From a checkpoint of a small transformer trained on Wikipedia: MLP 640 GELU, attention and MLP in parallel.
MLP neurons of a small language model. Each row is named by its layer, matrix (up: input weights; down: output weights) and neuron, and shows model dimensions 64-159. Each number is 128 + 24 x the weight over its row's rms, rounded and kept within 0 to 255. Numbers have three digits each.
After each neuron's rows, "fires in" lists the words (lower case) most often at its 100 highest values on Wikipedia text that the model never trained on.

L3.up539:133147105131126102171098111154129170111116150111179106155133197114133129094143115129154136135090134093115134142172166112130094124090104155107108109145094109130159117150166128144123159151163138108147089133107150099153123139130111122115114118126118112128161141092150121101138145123149101116
L3.down539:100092141113122129082137146130163132143143104157093132127120123145158128172114132105113122119177133188110132122131109134144138152129165123137118148128135169124114133110119082130113098117119133133143173091148123162097146155115170128118139105121185182180094132146122133142125098136088169107
fires in: "museum", "by", "japanese", "wayne", "later"

L6.up571:098112170083124119164126137127145095090119131147120168100092106138147125141128156120136139168119139166118132096120152139115113086143112145152132108133110117093097134140145154141111146159157106125165089138089146082111135159127138140123138189145136132132121109116165180109121096144163115113
L6.down571:152142114150118128107153147129149123130140108138121136093136116139150052118170181104173080112110151102128154160116137137165132121104143143143133092132133105116161132176155115074128101090126110156114112148144128161135139120142104128140085124141100140140138109120110092165124128129112115157
fires in: "such", "that", "this", "pdr"

L6.up627:094140118135071148094138141105150143126125120092094150133150076123141129097137135088149095100136163110090133101111164135157142139123114184163123128137123144123100132148108110101126161115154131138141134179151115113117122117105185136114127175121122130108080136133152114144166116122110140110
L6.down627:154111093126149113167102118144098150093115114117129122132102157140132108157121140132104119130125103069117152163120087070134128121150160092117101133114147127105111147136148142106135047114112142137098136091156144118125129139180130073110106110140123120136134150063083191135149146110145133132
fires in: "and", "be"

L3.up111:130133120137138175144145139130135163121108097122149134122151106125108117139139137121163148139098100183144111140119110152118133130118151087132158122135133090161135161160087106165132105082132180149128133136139107112127087138111150151135115147102101095111117136167131168134191101130128156114
L3.down111:105171105149145120125107096090136111164142139123120170111105144117136093125072118133113141078105102116128125106123100158149110147125127135122109149138124147119102125125092119143060139169156086121194154132121127106122162081156133123137122146094115168165136155163088123155086109132154098114
fires in: "worked", "italy", "work", "works", "reformed", "obtained"

L8.up590:075132161125122143163132141173115101141104169126155144129168152121124132085139145096142103134108097170100144114141164132137091126119119176178100162144148081101147094106088137104121154150123131128119112132143127105142113139146112116120170085129144158090128110131100136137086120138070130139
L8.down590:126112091158125168113141095163132184118115151141094120139155134164093120166153128115106090095114149108148154095161120157161132138077147161106153122114157131137128141126138119117132123147144119127158124165136135116141132094126067142147104119140121123108179137152130119179124133152155103149
fires in: "have", "has", "had", "where", "which"

L8.up316:146132135129119101154139142141111121160099162149144151100088109156136081093128135141146135103130140143096115160129136131108141121100146104088176130124172105138150120119139163123158166148117096165129186110109151122081125140110140132135129161123131148129104128134104136141084115121105126117
L8.down316:098146138125132186082131114127136166085096103104090112113185132151112129114087083130109139127098104139106090116147115125088109122125135149157144119110110170136103148134144114098129080114148121117117138094162131148122099115104128147128125101103103105163182134150150109134148140149138157114
fires in: "which", "that"

L8.up523:111120166179151124084114136132102106088134138097109158151116134107140089149086137135112126106099118148124104125124149139145120110125098157116106062155135095098113088160094103111119143113138150132130130106129134153109109109059113106102142159126117143134118101112097111134096116121123073133
L8.down523:136097122129138150151125110120178168120116085136179122117148147129128122104120115139103131093153139147134119124137139125163123122128189077152117109120124177114140136112138161180139099135106085134138125127126156153096160123162166173149125135132163135123156130109151118088122181115153165086
fires in: "and", "its", "billboard"

L6.up152:104116104170122120156128110136137113123110174146115191128135114155121116106155165123126155116082117097118151165152140173096122169092123098124129119129133109063138139159124105112129120145145140135104119120144137091073106120114114108115129142121123163134117146166127123099148137110112094103
L6.down152:119160151112132127135098075091097162125112114104141117098104133119157090131139105086126097123104180163148145114092120104124099122133110127131094116104152155141102120133162142116090080121121150129114174100105114147172120097180148117153115116164146124116157077159102086130120135124089163174
fires in: "united", "center", "south", "central", "river", "west"

L7.up85:110131113116110120165116099122102124128099116112164118093127116133134154134079158129157147146146150114073132141168177158072115148084147073176158125108147136115113159124145101155138140137098130130139118148092162138115128143162125150087097143111098141111119132136145130103120124116128111120
L7.down85:127114127125160108130123116084116126098154099123127114141129088129118148150137132110101150142138131141120112108047121106146142138174152129133110155092110148124109148108141115111122145121115161122102114156130092109082138134086129070187164121097129119107175130150130146164122097112085135155
fires in: "at", "in"

L3.up445:117155141142120094164123100144138124138130097106149107111106168112159111113134159089195134125104135130091111144118105145167125114114087132107151134164115129136147137173093171137127151091138142147159131140135157126120134126145134154114171163077164127095141098113131123120109128093148115156
L3.down445:116117115122098128077113120095133147125142112175163133161158104106126129141135072144074162095139128118149073120112157129103120158140177087115120157111109156104100179122127124102114107106105100122133110132129083129137127093127120142123062115169134105170120151145125111133149145114141158059
fires in: "to"

L8.up522:105156151118132140124114102111124115145160126109152098123137101155171105107091155076121132148116161114085132160167134140120076115103108097133131138114136121152145092138114149118111113159132169141114161118121170138095148115123107115164129112109085150131137133153161157082118128144089084112
L8.down522:142114153135106156131133125136124127125115096128125112142126111175137164131132133144089130082155161126140076118132136144144119148104138100111109211103095150163113165128131113123165112130107129110105097143134127145150157124107129191157098168172106135152138168112146116160145136112102104123
fires in: "with", "for", "own", "following", "by", "representatives"

L3.up255:131149119157126113086120122178155123093085088138133188118117132132170120111109186114174138165100130124148094125146154131151167134115114129116142096141145103118156137123132080151118168149134104089176099118169164120123128081133130130099103146128114095134132156140125063115154107121148120114
L3.down255:131127149133129135147131128076143156130160139123140121132166138146106103094147096188094095134130143095092098114146135146113132108127152110116093120111189149127129180162164122127166086092122115158101154124098156117151107194113145127146142085137129168156137113101144173120102132153068148161
fires in: "and", "city", "center", "central", "east", "centre"

L3.up45:109172125143099138106113117095113108123105061100130167145148142144158115088152162090141131083134104176103130114156128131150121160116122173109140118153108133126122133135140149114167120119128126148147129113154132158104121095085139157112151114106124126085125108143104124121125149138104161147
L3.down45:137127123163126117176128122138161133130132163144096137098137145135122137141130120173095128154130124127157116174094116137122125091099149088123130156128100171129129115115122123113105117117113152114097147150118147104151132160155141108135086153128114154160138130125180159110146123121127169110
fires in: "and", "without", "at"

L7.up26:127127171139135128113071084140136132115131069128125124157123155154133119124096114087132090113162107103114156142176103134115115145114109088171154167137144162111134151121109105106150122136143076110127105123127121113082133155129128131128134102074122173080155144090136121159125151121126136143
L7.down26:128132117089140113165115122136133104099148150151076125153105139143116090167114140146141141117149161122162100129124142148124157147173130174133112162110132112126126185152153107120127130119141129121136141106116096106166180087124150140130118098109148174153076108109185126124153132121167141138
fires in: "on", "release", "debut"

L8.up53:105126141126124141129146137123095123114081084091100084108092135109094121175079148177115107099096140142067131112163111120161118132110144149141102118103136117096124124141124140062163120128125131132118149154111120145099139133113122131145132126128138152125100107144108137135196104140139109112
L8.down53:140102135117151149081118122166123136134149144156157121080106119062160137138140106060094106165137114095123125164136126134137137145174124094100097141174148123128150121144145139090138114126089080123115094138154172138120183123107109147126146131090143115108109098130130119090136157073119135122
fires in: "of", "super"

L3.up455:121156157144139080131141133098117129118109117116101162152112114125116148081129117134152090144091140160125129129147101134135126179123086153108164112144130099141153113149132099115161148117152164189107157106136178139097144124077114120114133100084139101131147090115132140147173136121095115133
L3.down455:134106129152134160103131126138157093124134163091115111126104135135130103125134135113095122166096081145116178161102112086180159079137153122130116165109107160112132156125132109112137144136097125132132124153142130126168127133116170154116135143092123134102102117138130122140100111125110130062
fires in: "who", "and"

L3.up1:101110168134103148128125098140120092123127109085123131150123132108129139130144155154181085133116132163097119114151106170124153128109101166064153130137156101174127087139115106123124136172109120127121154142109140092101135132148107139106164139085112132121158108149175138110110127137134109134
L3.down1:126110131140120093104151134122154117137105119155151091121126129126156136151158116122117192127097141092112104114117115102120132121124109126120115151107123143105101162158101128151148080122133134144161123211130125146132121112140160111168100083125115109133159081116129134117164141107165151138
fires in: "to", "and", "total", "southern"

L8.up508:132177160153132119092133131106130116134128110140098123164125155153124118104138141139105122182103149130106150126120103106132098144149113151112132170139128116101179103167144165080148123157132158093149140121141140161057148171113150127148158100129113143130163132103125126101141131153150152163
L8.down508:185181130087095093157090078093145137111147127116099101132121096120149102142165162114106127141088132129118079158098130147187186131099121091128130133181117117189110142117089121125163103097128110124161114102139115113138116113126096130114126121148124115102161135122097111122146112131162143155
fires in: "s", "father"

L8.up390:135129158114135150151142124164125178164149113133137121078167114101161107130106137125090105145134145122113146120117105165138144115144107139149158130083125156118118134119125150048115139161144140105109107122108149089108117162154177095125131130117105146121126117143127143093151140125117110113
L8.down390:161112142152108111149170123116120112112135096180122135154137110076085115078118129141150099125149099156110139120117134071121123094140152137114127144140111124103120129130120096152116105087115145149153084129154143112120144110099124142127135093121124123156126127097109137080134128110175103114
fires in: "in", "administrative", "52"

L6.up257:128154103134079114140098073127137156146124151121099146119087132141147125130141142106168154114108119063127154129113135137090095115124114132131099093097149123112127106151128105133149115163083123120123169090125149121079149127138121140097162097121089169118122092127117113063131131112093115144
L6.down257:117156138098138143095118142115123157112137115109171116149168128104108119148097105124068082101111133170138070112138109091178169118105145118108113145163113126156115102112152149121126128076129117147145138120121060133138120089138138130195112172099160092147164138147131112148135129147124142106
fires in: "from", "town", "of", "united", "important", "division"

L3.up64:122150135120090156136131090119133133124115166118144166058136131159136150143101164142126108143115134154128116090135161161122129099089110140089117120126118120112140084133112120123107161151149121180180095129175130088131136125100141133143121113125111096123122104129114103122135129131161132179
L3.down64:138131131132115119124158119130114109130167127131128119121133108136078139102097121076167137120149144135161112131116126104132131142166138092192167168144126122114140159136115103109117102125116157117115123155096134125125155129134115148108072165125131141132111150162103107148093137117113111067
fires in: "in", "on", "with"

L6.up306:120140176154149119120122130125134118130166099052119114165140139112130091142107138140164133130139155153113140130143167155128106081114120158135144157162090141123142077119117150096122149115133160083162159076096148124104157122142121136137142112114094137120144107137146119115144097115134105141
L6.down306:146132136134169175092138127113109116120114112170128114145187123112126156171143096111128149146154135126079124137109136139152123136134147128183098084125162134144185169132122137138137097134190103147148077105141137099087093116110160125140141105119163125151101171117154140122119159148117125121
fires in: "to", "at", "ottawa"

L3.up572:126123122167144094090128145114139133154095104124066105072149113184098078123124156144121100166103130137093089119138117150140129117122128112108103112145139086137143105130160101127147107121116116164114109138150125114099131198125122121116143119096119129126154128119161103092149122126078120159
L3.down572:145177147061131159175149142150147149106132129086150142122067110110141177147116077139131123163121121130161108131109142138138136128107102107163124174155106131113114134129094147162097105149128121070143148131118153144143137105146100146144160137134141123141151117133103154143086133135139135144
fires in: "s", "her", "music", "baseball"